MLP neurons of a small language model. Each row is named by its layer, matrix (gate and up: input weights; down: output weights) and neuron, and shows model dimensions 256-511. Each number is 500 + 25 x the weight over its row's rms, rounded and kept within 0 to 999. Numbers have three digits each. A neuron's up and down rows have the sign that makes its largest values positive.
After each neuron's rows, "fires before" lists the tokens most often just after its 100 highest values on Wikipedia text that the model never trained on; "fires on" lists the tokens most often at its 100 highest values on Wikipedia text that the model never trained on.

L6.gate196:515466516518464496537472514510502534493516483487532506520486524525511467521489435520525535509530458509501527509474463526505490461537509463501479518446503514497450507505471540493510468508486503521465529484540509527462510514521492520473529502464494499514479486490490479470519462500517493547526509499504483451513516484506514531497514473491494499445527502500534476496502502488500498509508582499551514486488499483520484517507491541491517464472470474490460485504512534459516490456528520495536514513525521500471500507513519470510483522451533483513520494499529557543482473529475508493493506432482511509503532506510527485481480464495511440498532464489483489498426497487501504521577534469505524489479463464477524483506499523511514512484448476541543471517544530482505520548496494
L6.up196:517484525492437489530495536522528554521499480524501477528510532509505506501483461521509526540531502522528534493485504504478471494523529492517493552452520501499481491480449552477525484518477540452491488490498539516528529500513460555513494493495473481511471509469484504513496460515529519528534486535472460477501498462519473544530566502498478466459492498521490499488452508466502541470509558501476554529522507464489500477518454513501484483489513480482507533526507546506520501509478492557513525538492527542428483514502532480546474514490493492532497487523494535515497522532523458526497507497481517491468469472502539462469459486508510493466535470481500509476491488499487510515490519511470503521463501499497519530471499554516522521465494462570531477510516489459501495532478520
L6.down196:519492511512476508506506518517477534488515457549503463499506515525522484530508451527484486511461543501526505486501511512501476484492506491490505530497492544444495500530493470495496487469458480536501503505532462496466520477515464548481509517469486490500525514527526498494456502496525496518506477485484476519508528477517522506446471507469496545493456507497515501530506514488480501505506512478537515460477486501495506482516512505512466503523535509479512531514484533508522478562513512519503518497531482540516469520465497507485474507493503510498499577501510532498525484470508484514528475514510510524487494497487470473448498536539494510512492531539498495549513482521487497486503486516496514485474483499480497468509468515456486537507547489500491477489499482515495546516518476
fires before: "\n\n"
fires on: ".", "\"."

L3.gate647:467469495475476488510485507501501494475504495505492492470510490543520479512472442519515475501506480487513500537511507500493488469511532466505542484484526527527448495529463495490511511486488521487497507503502489533538502490542492527525507521522484506505503522498470514536493478493499514490503479531510497456562502481496460512531528514473510474467534494504486485511506473451462495475460533482509515552480475532511560512510449479516528496473516494515502471497486491469488526488494506510539509491509503499494472526492540506515505495479473552519513484564471519523461502537517500511467504470495504517449495493484490550482497504502538500472504470455498491505492478464465490529408548467509514491479477474533540466485530548529494504489466459533499469494516520500509513523515513
L3.up647:506458520497471496520475482510496492488511508529498504462481489546479477495481455509513472508508465499503529542504521470513511514524515500471498514468494528514422507517469489503492528491475503502527505507477506514543525462508502544516521533527501504492487511513476520512503482508536503447483521528506497480518513474505459494513471492460505474497524486517475504511516479437448474480462538496511537541460468547508552498517461464479522494483485488495483451528463489481503515491530507524540487493490493540505497528500576496500460516482485546529494506554475491510458513523540516522486511465501515491464487495496493514449485494499553505480490474489500513505498474445436510503475545493494503473483501462550523478470510511512497537470420469544528516497514527476515506528503525
L3.down647:530513480500535438508522517455490454533471504489455496512508476501515496500505523512502522525520501513448481527475493500482521484522482515518501511520506528523503479489517495489497504538545464511508484472521495521469520500466497489479468519527530508462499494557489477489486497523476446520511545482475477529481517494487495470534498529464484491520509531492500516494532528499524508479498486507512428439466510507518509526500535511523531495512474509488520464495525489513484509486519511508499521468523500472475492495495515549516487526500544508462519469448520467513488473493436513496525518513477523490495536500545536504489490488525486495470487511530514493502482502520515487475467482547543512505510506490496486484519515533514480486500502523540498474506497539467506494462485504
fires before: "\n", "\n\n"
fires on: "=="

L6.gate742:524511517475487492508480504526501511463515487506474480490525541513451475477465475515562523492500532524506525555501457494479534512477505480522498519430480526528465521486503532494508521492493533503496476462475504514505515538505525518478502504497481537519507509476478483499491499504528502548508468501513500500511520451507473522488508486457476470544510476477544455485492473454477484500514476501527501486511480477512483502504476522509556480509507473476487506479506468524522525493494517518505516485502489531471483535508517474508504489523544515499477492549515528543487486534513537517492469490497481522539514485519491508516483494509520474498534431467492521450495528502476487546556527482494491483497485480510529498512499475458477499467513498558514492552466492483520478492488491
L6.up742:524503539525516462497515490575473496469492498487481510496535509469452510522462451474521465468532483516501520533498495472479472500521494501533529509456489519500496493521473488478489505503517470476512495469525501518486504560525522539518482504517499529500512495512486477534508486516508481554514469551487485454515524470502488541492459486487514483511534501512511484502471481472498507529504513501526464466515487493524497496522465510500538475498464511555496462496485476515520524485492468490498509491504493492494490548493511480521481509483489516492495496526531536491511508516492524473483500495475462485471522477572550477487490514508532448481499451516484510497534496515493495527518504454512460493518489478511502500485483517503518507486446469533505517533467521512494476535464496
L6.down742:470528470479509473485513476463464541478537506513493479487471504478507485507498525503503484469492511459458522504513485535489518504521513535496506492484527500501506452470500503491471497512502483485518501460501514498494505470508545547469505534501515504481484483477543446544495489476532468486467502474512502488526540498507542493493502506494487516550533519472490483500473478512453494491517477525526518501492484497561477491493506495489521489522481490495485527452484504504489506539485481469540493508507473519476454499521515492490508495514488534511531484537507457481510525542490519493478454485508487495494492498492469510492520521503508504463508500515524500485463498486500457507525474483522535515513480482473556481523507453481450515517499465500510517473476491519526533465499505
fires before: "\n\n"
fires on: ".", ".\"", "\"."

L3.gate1116:488504520470532472424510543497481494472470506473485475527502517531481528489507538509524527528507453460487484493462492500487478461509501523470526518510529489484543498500506505481505501521502498489504555523508503528536480476479520530497475529548535519500474499485502484518502479493441480467495514490533482465519467508494496504487465507508483498480489473445550541465455459517497473477528466558471501508513510484559472490479492494548506523511516475535458513519505464498488470517521502532523481477532470467500512450508482469480462508539536506553504486513515462530513525520486498511479516464447484524469491477477473503487490533516515499548501502512506524525468515466501491517473498507510496491490522497451511466476485510543476505517526510533531487522467477518507490521504509
L3.up1116:505480520499503443508503515495532502498518470487482548503448510518474515436552530529509511499528484466489481499471501493487480438515483503464470487532522476470505468495474486495526516546501533528530521519508466514502497530526523533529495454523507521502476497471454517488507545528464472504488471492524497466504524518524468482464458481480511458527511486490512496474491482499485485529484519530489484511514538515532504495518494517493454500498506501521480480518500493480506498521509485511494505504512515500476472513522499492499484483527482516545494509480504514520512518541482437498546512520498507484461500542557440490534428478489470499474510465502482518508503520513534496507487494493491506500513529530559495511539487500506560497503522495536454510513479498530515481494498549
L3.down1116:608524486470527532495469496498467511491494533509516486448470505464489485512484456460503510488512512531509474480520498500487490519512507488570511520502510518495476490487495499491505525498515522514465442512523469506530504489491504497506480512519471488490461492491538504509497507507542536541447529529495503484464455501465498467544506482502514463507508492569502497514503516508470499472510476471496512496493470529514496510514454546481497463482526514506488538444517527532500478519503499499487493518526534550488536518509505500505485526489543527472502487511526529476494485488500483463435529509482502472493499486554493486513509500513535471462527507453523505531556522438513492447507529501570523463518489480527480522525467473444500514506475484540542488498467550492503523474484485
fires before: "\n", "\n\n", "for ", ", "
fires on: "==", "ated ", "support "

L6.gate406:492458499521518473464523507497503504459510477512514472512512474516549414487499484546495474475503524493527552489541509498491487483528531505530553527486476506549532486412516510525493491498512514494502497451493501503489504510546492491551479501490536507492502515469513509477475518490506503532515533493504504528490502493544478478525519508502500511505501483490475478514512499436487529477474555513540494462496491452491460491539478506538517507464499482558516506491548511464563508519478464546500514445477543520514505510502513507518531514489515481521511520519471539512498522561503477494501499497455524471529516527512523500467471472522515500513513461471495482486498521511481539524567537504502469466530493472505555465494477488503468493490472503505523476535488502474478468528508528
L6.up406:506422545502480474538519534515523540495506464476493499467489512481548474519497506464479490455484491509509504462491551463511492491509522482482483515469523488555470542492523506480498494533530516496518484495504489501537488475513490494509492476513524508538508449474504553500496477487486469487551501501509464467463508491513494538522496530516509496500475489481485472524531515461468517515473488486507503493455458455518443483492483539540468515511468494521517468465545507515519557498504486569487477486493506503506511487494481497581488500481462444475511495529475521492516507533511496488504473468505498479443510517494515516461473526523546482508486503476499489534538541566452529528511523480503477498537475461515552515517546497528523521505490522461479484511523490451460511472478525
L6.down406:472462506541497484477487540472481523456532516461475520480497526489520467431471525503529532510540525452504492440521523472511496535488482502475491533505491490552489535493484545478495487522523478508495500477519510458470497438495496522538512494499476532505477444511495488561534490502453493488534517542500480494492519547526466539519503533466503489480493467501518434490531490494531537479509539464506517487452498463513459469474512531470484513464476472490530533477505450517523512485527464506512493465501504497496510506471510551528500488496524518512508515450510517539510515535492491519486512451473529467536511527501512508479457499512516491496520497467491512488519495545504508520462497488536482449512502502537509518511518469537505518498493452501552456496498491510496456475488508
fires before: "\n\n", "\n"
fires on: ".", "\".", ".\"", ")."

L3.gate612:502477486479485486508504512499482487514508487451531495500467504513539541503482513471511541528518476490489491496478521477524496507514455560494512502529516507500485487507542480541473481520518473472488506473486473479541470504557478502485487525477493494488503497498528479509491533545522514507555449525526536429507516517475465473485500481533459490500544552507510509508485492489501499492514545488504568509482497493493489495506530482541470487484544540490534471510510540500516520459534542510467504482495491502499494521515513470484546484501469569512550462486483492497510553498502499491521461513499506534515500519477520469510506507521529506481457453497469496495521481521476520505530466524521468466491516483507504509502506492521483503491478509492472490523499506471558484509538512
L3.up612:498513522480530508476516494460481518490485482513502565481555501499487514469453525471513449487507502545499519496507527518535473510455482544481525516537486509469507512498487469531511471495503485497489501495481489495472493443504451423475483516472521478509537493492548475504504501521472485485502497481494502511468518476512501514480481484498503425490535461504464500482499489503495471512517502540492512478471545478455487486485511494510499501531482500480524517529534466497513472530494503503469491511472540541511509534473483479539482483527515516505500486470499478504509484486498451510538481503547499485519474502503485503474544508499509501507534486530432511490521512480487491493511471523545482501526462491520497577524491501506486514484528496491526495528533502470492516456512516
L3.down612:500538486537530512524514505525479490488456470496494513523503467523508496464482512465534524477507502524481508484474463528482531520463462532509523515437503510535507441514520505500505515516525512543521450464503504533553490469519492510509490515469528465475482482542453499476478488494517459498466474496483537531492546499513488510563496502469504556519481507488502506469519519479480473469531465497553457469491514474536493491474460524498506457522473495518489531506467488496519543522504489479473510475469489493551470481516459486453528541465493526525487504505473521515516492511486483476523513502504473511526466469506512466466545550524483530454492494519483504511462473515464491512511520517493534476462489490439490447511498489502470477530520482516497476518495464541543517509432544
fires before: ", ", ". ", ".", ") ", ")", "the "
fires on: "1", "2", "5", "9", "3"

L12.gate488:479459498523459488503453500496479501521501458502503468524530486501480484504437528436516521536499484476532518483490488547567501456533499450482518454499516548508471506479487433499502509502507502493498530492477481528514469461460498531478499516500501478488437445469506463500520471464490484478459488485519513509492497497545513536478476494476510492509479466474515500501508514547474459534516494503515486533467511545490516507486566467505515532540514524496538440525498471470484485554468546504471492477517526536476487484525508498510494408523526517489510492542497521510489469511511521528477509453545521512522541489504471501475515524485518522510510501487487496489476516513491483465519470503506523468513495487453474492538475516462527452498510514522484448530547468526458509542477542
L12.up488:495490452510487484500494467491466517527478499540426471555473522464503505486493472510484551565503483495497493509543520517502507484499511488522459525503473498519502520509477521519494497444536499495557492472490515478520489472521492507447521455446501468500453475472495509520501463468451498477470468488481449502445494502510477512516521477496472452493485467504484458493478482495509444482524498526524501535519481478492473512503482548511512502522492492504513491479513499460458509519489464485468489509501507477452447550504454471495477512488483498472505513508495531489505472496482506493522491478484503506477531514508543534519516530523521489543472506535512500479535565522514509458481511523469538498509511498492495496482496513481519500462523498555509528471499486498509540512461468
L12.down488:484482472548540495482493531471476472538512476497469521517510519502548491480429459501462484513521506497468527484466507519528522478528497487506539499532508490501512487555498488499499506502518494488466562487521492517482562502477503500505494494517504489461501484521517559510523480488509500506505520434535522482491455524531464491477525540489482499485520504518514516485512506505504528450513486441498509523469519477505456502481491489516522463487509505502473501549514475500478484500537491488459493501504493502529496553492463505476520469496526446537509501525504471499467523486527485505503494512555512493559534502531521479501530524555479490489506498490496515469510549475469502491473499482487503513509476509481528500466487464532512521528523499533498532478486527539534484471449537
fires before: "1", "W ", "3", "L ", "4", "2"
fires on: "| ", "; "

L3.gate435:469526497486507504494452533516511474511518476530475501520504550542494471514521532502550507503495515515496515529472516483506523534546478489493487513499503468493502445492494566487512496532545511499460525503456474541472494488461521494538485515457474470518517518499492499526535455494523498513538519531468472477490506429508477462474472538498461499463505560532458494476511444534490464451487512516469457501490486541521487434479525475477499479461495564530543504539492496511516525477520482509500465511482526495477479443519501520502533507475505503518519507524520526495459512469460532535471471491539514557548525533518525505514527500514479495497486470462515476553520494495478485493484482453540519518459510505511504513512478520510498482501475523493503492501493488484468515504478560
L3.up435:513498476541480518479535481487465529523493517504460519463503530485502505510513514524514503501495461517486502492495499549549504511522501481499509509495543545512509538511518524459449501508494523482572520513503489426525468497509527522487468538496491482454465482492502502519489556513485533436487503495475523489472482533529492508447526451477490458498496458502489474497491527521459502500518492525508500485497540499476526502495417503525496499483517494447469493527454510470507482517482526518484474500537506505507488486520470472480543492488547543507520473442504485542516482512463450460494513522452491508515522535546475490476524450487497510453508520513464496491459496523484508492510488521520497512518491529470528487541488495508506473480550454472454454513500490505459484514488479
L3.down435:543508511530515491484494462484527512448467513487488502490515447527525487492448454508509533484516516514497489452479471486509501523501475539512471521491497536525497501482508474502489476514496512488472473517513527455508483500507508504523522534506558525515510523496483495522480546505516531499507465502520540515492505575490492530474475477475479529524501490512530436481513514468508488478519519512504547514525529489490558499514480486521505484513528494468464507516518525496468496540497494495476510522525465491507470538526529486495459527533501526501504513501525469484555513501461507494546477540470492486512534481503505464504472446495524499514532524525479516540538446524507538505465511493518485517559493501463503493539507475477504475545536522520499475478512504496532521547512504
fires before: ", ", ". ", ") ", ".", "–", "% "
fires on: "1"

L9.gate1170:512498464526501482513518521507532461477489484474459516512541491468503504485512467520484539505469510497519482526498497458510507557492537494475505501512557495450488492498525466467543516519517485487462531493465516501525492506489543493476463481485490508514495508510504507522530499462584528456503515519489498474515501509480525466524479481472520520551480497513499507524548529525500509477507460488485528530537516525509498504495483453510481539456512488507452503479509490522531538477533489525497486510497527532469485507493422483526533499487482488534484481486480510505499520486530534497434500552502487466525463516521507502534561508484517431533496533522537507522524525507512424477504462492496515537550523505517474533520519538487478503500505502498519475481535466510487520506537518
L9.up1170:436513513491505443541542479516501502483512514498525489505502476520493490485520529529522506503513504496541503495516557521494507546549525484495521541565533455523464509540527496511505488468540509518511503494456511438480491516471474536511468527502502492505507465485559536461488513518551495500514514493488503498514481507465516460487484510485504514507517522518493457508504519517497529452516495492491483512567526477500498480503509463471448496464544480513505499497532493497482487518527484474492557488526491561511424440509482486500504520518526468495474485491519511502494471529526454506497482541469523503521528504515494464551512536514517474525499525500480505499505501539525481480529489508508517486513472465479522535516496496535486503491508499537488518505503502488495525517498521
L9.down1170:481479529513474485491518472526486471547517465512501490528431488491492515514464488552476473521541514484528523489512500507496509521493520504510526533509511490485474520484483488493480490451495476476510522475487493514543467514478486520460508518518509512517494481466500544458489504504490484510525501535465486550500494514480495459542496547479479518504494588508482488480464522522514499493484518455483516545498455492458486518499526502482480481522487508489448482484517520513480508512513538536512490536509520471499503469507492478508489533450535483520533515462496555514519537499488517477516552498515487466509478494471495515473529509498550452520455490471458470473507511505546478501493532517507482521522503503508497473506465514498480508457510444516488554557488517466498557487461532
fires before: "\n", ", ", "\n\n", "s", ". ", "\n  "
fires on: "\"", "(", "'", ".", "ers", "ist"

L6.gate462:467502529538453513517469493496526511508531482484519516487556512517509484495500465472505497484475497486466540537509482488497461505493515483509502503447531515504485517476498499493515503481492462471529480513512472503476521500554461520498511489513517484505462528484489496523473476496496484565534505485523487483490508483495523558459537480448496466474530509497503476474516495467527488551441505483485495452505505459494477522480502534504506497472515503469493493521505489485529523504519500506490513498512535551447492524503499506536453537473527476510528496534491525469496519555493506517505469492462482504485527475548506496457505468528522464502502462485493530481493491515442502500507504487508497497504527442486516504463470507477473520481459497561503494502496557518508533519490520
L6.up462:518486497518453474477481509509530555506514528502533459501534539532495475535489445490504513485510489513487537505519497466512492487515461478501496525427503500504489489496474507491492447480504494498517480469524464537487510513574530561509468484521519518493485536492460514504480474461504488574556497516501497477497488451502489549474537472489532464464546509458469481473499490522511514552489535509509480524491522450496496508484514551486488490469497506474473505482483504491506529490534461524542509496513503523473480547509504553532505524509525509491491511521488537512495512533485501533525478472466466495486492531543487510463484476521549474462530473503490540470495479518455473518493506464514501520508492489525511516455481500518532517460456496493537503498493524493498496514505536
L6.down462:510486486493501460545496509501525473481547490499486519458485521539498475491504530503493477500506497540523519493485533522535479483530530504501528521502492513490495497504491507513519522520494455527527509511492497472492521512488474517521474463515483474502512520496480534466543493494521467490509518508506526521503452475481495545504509512482540526466549495523512471493464530496449529490522513501519488534582510471481460498501450519517485498492476491490480454521511431469490497468519457494506473512497508522515499517487492502480494522512513489510483511480516490476518526526474451494516509502511460470484494486478504506523533497527506479516536525522515518475489485507512513546516567460507497483486498483532486533468530490540500484530499501510469503500518498491478473535482541
fires before: "\n\n", "\n"
fires on: ".", ".\"", "\"."

L13.gate770:512464485442482478485516511522495500504523491458540492455495519558521489484457505486524486510512496482497532534548466511471513508516476538516464551509524473479511457499475485479480538507489538526494482495495507520497522476481498522518536521526511483503510527490528489481474544491514513512456517465497499532530479493487486487472476492519468494472470528497514482489496496478463497513545540484520538553487494524509517492490505516519545465526527484479482471514466471479511482508505494506437486474567503477508503509488527549522457522486479522500528471524470459514496530539527453499468464508507462555486514507548505512525500489482463500535535516465469509515479527571458492492540519484567463481495485465480498521495519501511513463519496497553489483511508537517511433459532505
L13.up770:529490512463512470516478489487497541495526514518516477445537510504510474492540492464479470475480469527501490514496455531539499510502493452511450455527506486543515511508434525485517546500505489516477447498501573528504532490442501492537477487495490485467527511492513459522474463497509485542489509442511508521512502558496507493511513502547525491515502476499494507513473485513521454482508528474473479495500494503464474500505476499540502474503490468503498440491512483503493520507534477494531503477499493493514545521498531473493526486464499531511528475552509489462517509516543487477485480457531485545498533513518488525443509531523491513476505479461493499518496485557510539486517494535497523498480462512502499504506490500530513512471488453514459473489501550472502477472472496
L13.down770:495493515521498521510526515529534474527501494464481480542526476532445479505497525502500480501518503477458516519493492504463469490517497486538490529472489450543470468466468497504479516491475494498523524457514456532530485445469483529480477478493472488493481471437519514508479460497485474520517520495520450512514471470550474513544539515541494507536499506503487514527531483493570511448475501479466470504495512473513477531414563500496482519503482478499475518463486500488518479491477445513514476494551516500513534466444534485504461488444490482525517505457508494506511503509518498530517490500467507503456467490505488509530488523487499510489543488466494505485516478500481513508557462491542543429447502506454473508500507486509463533491544517500514490525503547510511512510550492
fires before: ".", ",", "−", "first "
fires on: "| ", "6", "1", "2", "3", "7"

L10.gate1164:535532496505499512482512475533486515511461452483493536520479480433503532505506478484469494497513470472498528521520511469506502527490507496526527521523510485533499468480484458476515495535546449468530511530458487530526490501532539497517463492483465504481528518525509528519488516503559472450499503528446496483496527509475512496506485494499486512467461481511498498502488552569483523518494492469528544510512479431520525466535464510465529555498516450477558488484530499573478479496503477480541508521524478523452520505478525505483490498431542459491482507513516454525503483484491510514487510487551520474495489481471504507551496515493499451443468498489505468519509474501518489487471480468501497485500485466515528526469517482466501485465512503459511486491485484468487551463450505
L10.up1164:474525512500483528492505484489460468525505530502528539469513505447460557465492504510498479497510508503493523499507528488503484490459506503500466501495518454495493546495495524525486523506484470471455491510508508493507452505485573549506437536516483485499510436487496482478490515492525525501493486512483499497503494489479501505535538485465494520513460474530486482473517483539537484513469490496511471501495511506513435523537485527476499484459487525470538510484498506475486492532489536506528530489543519509498499537521500476498509521469459486485488474483522526519522536543469539494520528502501496528479466488471522526481504490523495420475522495498494509515498521472523551507523457466504427496494470508481465532512474522496483550497483472504475482460475490458476495514502533
L10.down1164:487489519530502485488483484470471527528520482514545504528501468461511510533499500486532508500493447491524495519499561507504511499467472515493498486483492469524511520496499544468470505487461442508520543473524538490506499505509561487511482548475496501495460479528489551521516507502487515461469502505530523486498489518525509529525552486479513517532502506548470496444496499511515459521477481510525478528536477484496514487498497488495480517495442500483463479538505444527462505491480510485585497474519484508498479526527543486545493544512537485485497566494506485517534510483535530490488544476532523492484493449503519540455505524493515455490497489477499514470452536485488514500495519496516492511506474469546499507472474473426503456489490493493496521553504459500492532502512517
fires before: "\n", "\n\n", "\n  ", "|", "\n\n "
fires on: ")", "\"", "'", "k"

L6.gate317:527510513486501457513511520521541513481541485511502489529544499504468479535504437510540481483516479543489538537496508509513502491500507502505539551454511510546499446505455483496493482494453525468481535460503521513506484543509510559486498486498516504504513539542460492525475469500507527538541501516501482478500512478506511528476546527498513456467516482499482477495460520500511478490493535509504486497500468495499498491517463530495500478503482496526491479530534506503503520500533474522546509538485475523434495529519497502535452513469522499538517496510495515489468483501514497495510477430483501497489501517537500536493461494510529482487499484500519541499493503497497432552523506472498492526496490483477475505452516523488488485470435525526548463539521515461497481522491579
L6.up317:519483534510449461507478515492531542479479509502520464496520495502499494504484429514493502495514486509481539521488436486496484491505478478520502512453500504515479503470482530454521517500481505498515468470500496532491500535538462513474513494521515502540497505473438529516477469484513504578528492536472490437489502488494476528474550461493536469472527476511494497499495483459507496512494546501502508482491497495512491519528485532496514476480497517513483514496510485505497524479540483510538513487524494539480477512486490503517496529487506502510514519499481513509481501538508493512509492490489505528472498501489515496467459479497508492485463484478488574496520490471501487563483533513494517509499489482493505497437489538496511499482443508526535509526500506465462492502479552
L6.down317:497507522499493477515473503492523536525511496462474506522495519510482524527495428505492508463507491540529475507483512495544513517490550477494484530468508491506505506506471512509504487510509509498493539526512530477501514489517511499503515502513531472493484514520508516498492485501508502496488498525494513493492498505495430469485505487510473468540495484511489492486500489516539503481507527516502495527527512533507486497476482505508497507494504497524499492529484518529512502506509500511490495489492517508487478518498514475508511494465503503515501493505514491493490496505505506516481498484495507506490483512532524493488516477517472487464500465470509531511470501493496519502521508491470477505469475513514484518536502523506492488487479497498503487493511504473506487506502500
fires before: "\n\n", "\n"
fires on: ".", "\".", ".\""

L12.gate1206:520486484543520499527477517505464498478493515484496477484474465443499475524527490452510529488492556465460520517509500491469504472533487486521499540492499475438512448502510500498503463503498460498513502499527503495539491482516485471506525462509492462498510542520504470476511468501500495491458510465463488472489517539522518490507466500474464495510502494511493525462499516513523491543487512475508485487499498501492534492525506499496486466475462471473497521509503525473497475466553532481491513516503501487507485456509531527530514455513520493472493475490523517517486468537504471518481531492535533499495527507497484493436508518501504549516494520521541497485553529535530505531526469497465475488496482484483531496528451539499491478552474483521546517456515473511497520496489495
L12.up1206:527533511497472561523539462517465540480485489490476500516514490454510517550502518515535504494501514534499500517469492544447476524483513494483518475501520483509505530529479550531497476467493477509511516484503517500493539469499513517518496508487458544466504535537502519478519490514444478520502498493495493512465514478561506447502454520528476445481454480476530460500505454487486490476485531490495463492489534507486486469491507449510497479503479474486509526504505467487513479527510508524497525507513502485486535531503460432518488500506479523528499505527516516504417484488519496491501521472475499524495477491546491512544499488485501475529534519444479501470492475473519495470468505506506502490515499526492527488462422479529518455518530497510515523482499501532504512513497459
L12.down1206:553494512482504502507502490478537468494495511512488496513503501553519538497527484485515525514484512476567494500501488497551514523496494506506508480519461511441460517529495478501478468484536524503508505491500479514475530521478496498519486524497481527519490485510483483471491547487517506540491479470508463438555501502457498508509516486559498504450515504515496482435519490495526511513482527438467463500512511513489493513527509483517488496480459512470527464466517487518482492480480517477529522530512472489467472514534451504507504461505493515497465494484517491505463533472516459535482499505525518492514502516543486508531489472492517485473482495505495515499519520499519456508502509438486490509506479552479463524498500505488478489542512493517487515471522495493433517488504460
fires before: "1", "2", "3", "0", "1 ", "4"
fires on: "202", "199"

L6.gate1139:493486526501464485512479504479539524489539514467549484493540501505517489500461433548489527512472502497442550549487450484486514499521503472474492489458497518500482508535466511500495515516492527485506487484504512531491503536539488545484494491479496493469513495506431503469498512482499500546519525486502483476523516462540494532484610490499534458525533474478504473479483493484517500501500546492537501484484439522503532500493478539536488487471505512509494513503479480521513545498517500529538541499529507493459492520506511517506491513467535507504512519520492507508496503542527489510483512505512531499515517546555504518512482506509531505491492514508510539483501508463469485551494467502503502508484456482477493492480532491512522518479494491515554476530546524467493514524499551
L6.up1139:527480549482501491496478509504530543495503498477501486514531526507484510523479439472502484464533460513486514508476484523482482497499501442551510506437489532516471500497465496480488479479514487478484513512485477525477504533525495560483537493510499520530491501502451542506479495504491482571511520510489454472496538480512475550457570491486542481478527522521475505510488507496510484497500554493517483502488457495483505521516453537517497505479526540532497510510503493509517518477530492520545499496505440548454496527535505464530502538510506530505520540468496514484492524526469480493483476466473512525488498512516498494464480460494519487503520492472470570496519487496470463530498550476520500512492445477496505508459531509478491536484437527548529506550483523446460494528481520
L6.down1139:482558478507475505523500486530534498498502518467492478522521526505479498503468476521487499480533487496475493542485486472479486500505511487504497489447534462510446517505494496524486499489508528501499508512452491521510513491545504497523530483499510489488522526494490497470473495502497489518489518495487492472501510481482455492513537519513481456520534468512505485495477494506532492530482468503500493489525487515471479500513515524485497478487507492505461473510484510511515510506506494515485482483516478494490517501524512500499507513471486475547518489502475544490455509534486467485479501469461526523467517513530510485509473491494523498473511488488546540499480496492482517533485531483524505495504492494475472519470540508519486509499486533521520500506497501485519463484507526
fires before: "\n\n", "\n"
fires on: ".", "\".", ".\""

L6.gate978:528549500475505517511505521503512531452504473516508473512528525506501486566496494499518460499517481478495490488469514472491505475484517504470510511471514493544522528511457500461509509509496487494508510488542489545551506486508514530499499496449494492490525496520494537478478467461555519543506495542459484453527500496519462506486530545488491494479496476493463468489478458498473499503553485497482550520511486511502475487518513468488481511530493484471472477493509520497507535516545493535495509518499509517496482518489515527497440519481463442494536512481490523509502507529525462526457509452473512504523469495522493488500494451495541473486479508445533516492475457481470519506505513473486500485482481486492517504458525511479519510436469538509507445457483533498474489532489521
L6.up978:511464520462466480463510493520514509527517495517508445507507514525486503552497476492522466510466483478487523528517496478495492477469484486481495499482491476562471454476484511480515536472465483504516496469531447503488512506577487549527533478473527537552470512512481506505473492511507469541511531506499498477485510496521486505475511479490511464455498509518479486505528496482501531452529507521526500519498496496506474456511501477518487491503520515532491500509535496484508484532545498522485539493510501507496502520468476522475485525509482490521536515537487493492504488543516488480493516482464477504460465448523509516522494491501494534499486499487524503454491487538494501515522515470533525496486450476484520494480508534534516474484441515554508505511509526455509491518485551
L6.down978:488444507503501503445515501444509477525529511531446516485466503522471498480460545531518544521467535483497470477487517493473542516520528521461479515528487525511489516504501459540530527529517467515494512478533478524521489520490489498506472526505539489479486465539479469490466523500520509487479456480518496530508469515508544497505512510512493548438452535541504481503526484500533520463514521474526559470482536480513537546510481470483530525506454495490480484506494563476479482507506528498533471520472515483448527530502481545519537540563530525487496482508513474490497472514471525510466482515535528497514505497487486477539513456515499495543495524508549507486509515525500491503453486467477484467492499472541472464475522493573519489490482525523512492559493488513513507481487493
fires before: "\n\n", "\n"
fires on: ".", ".\"", "\"."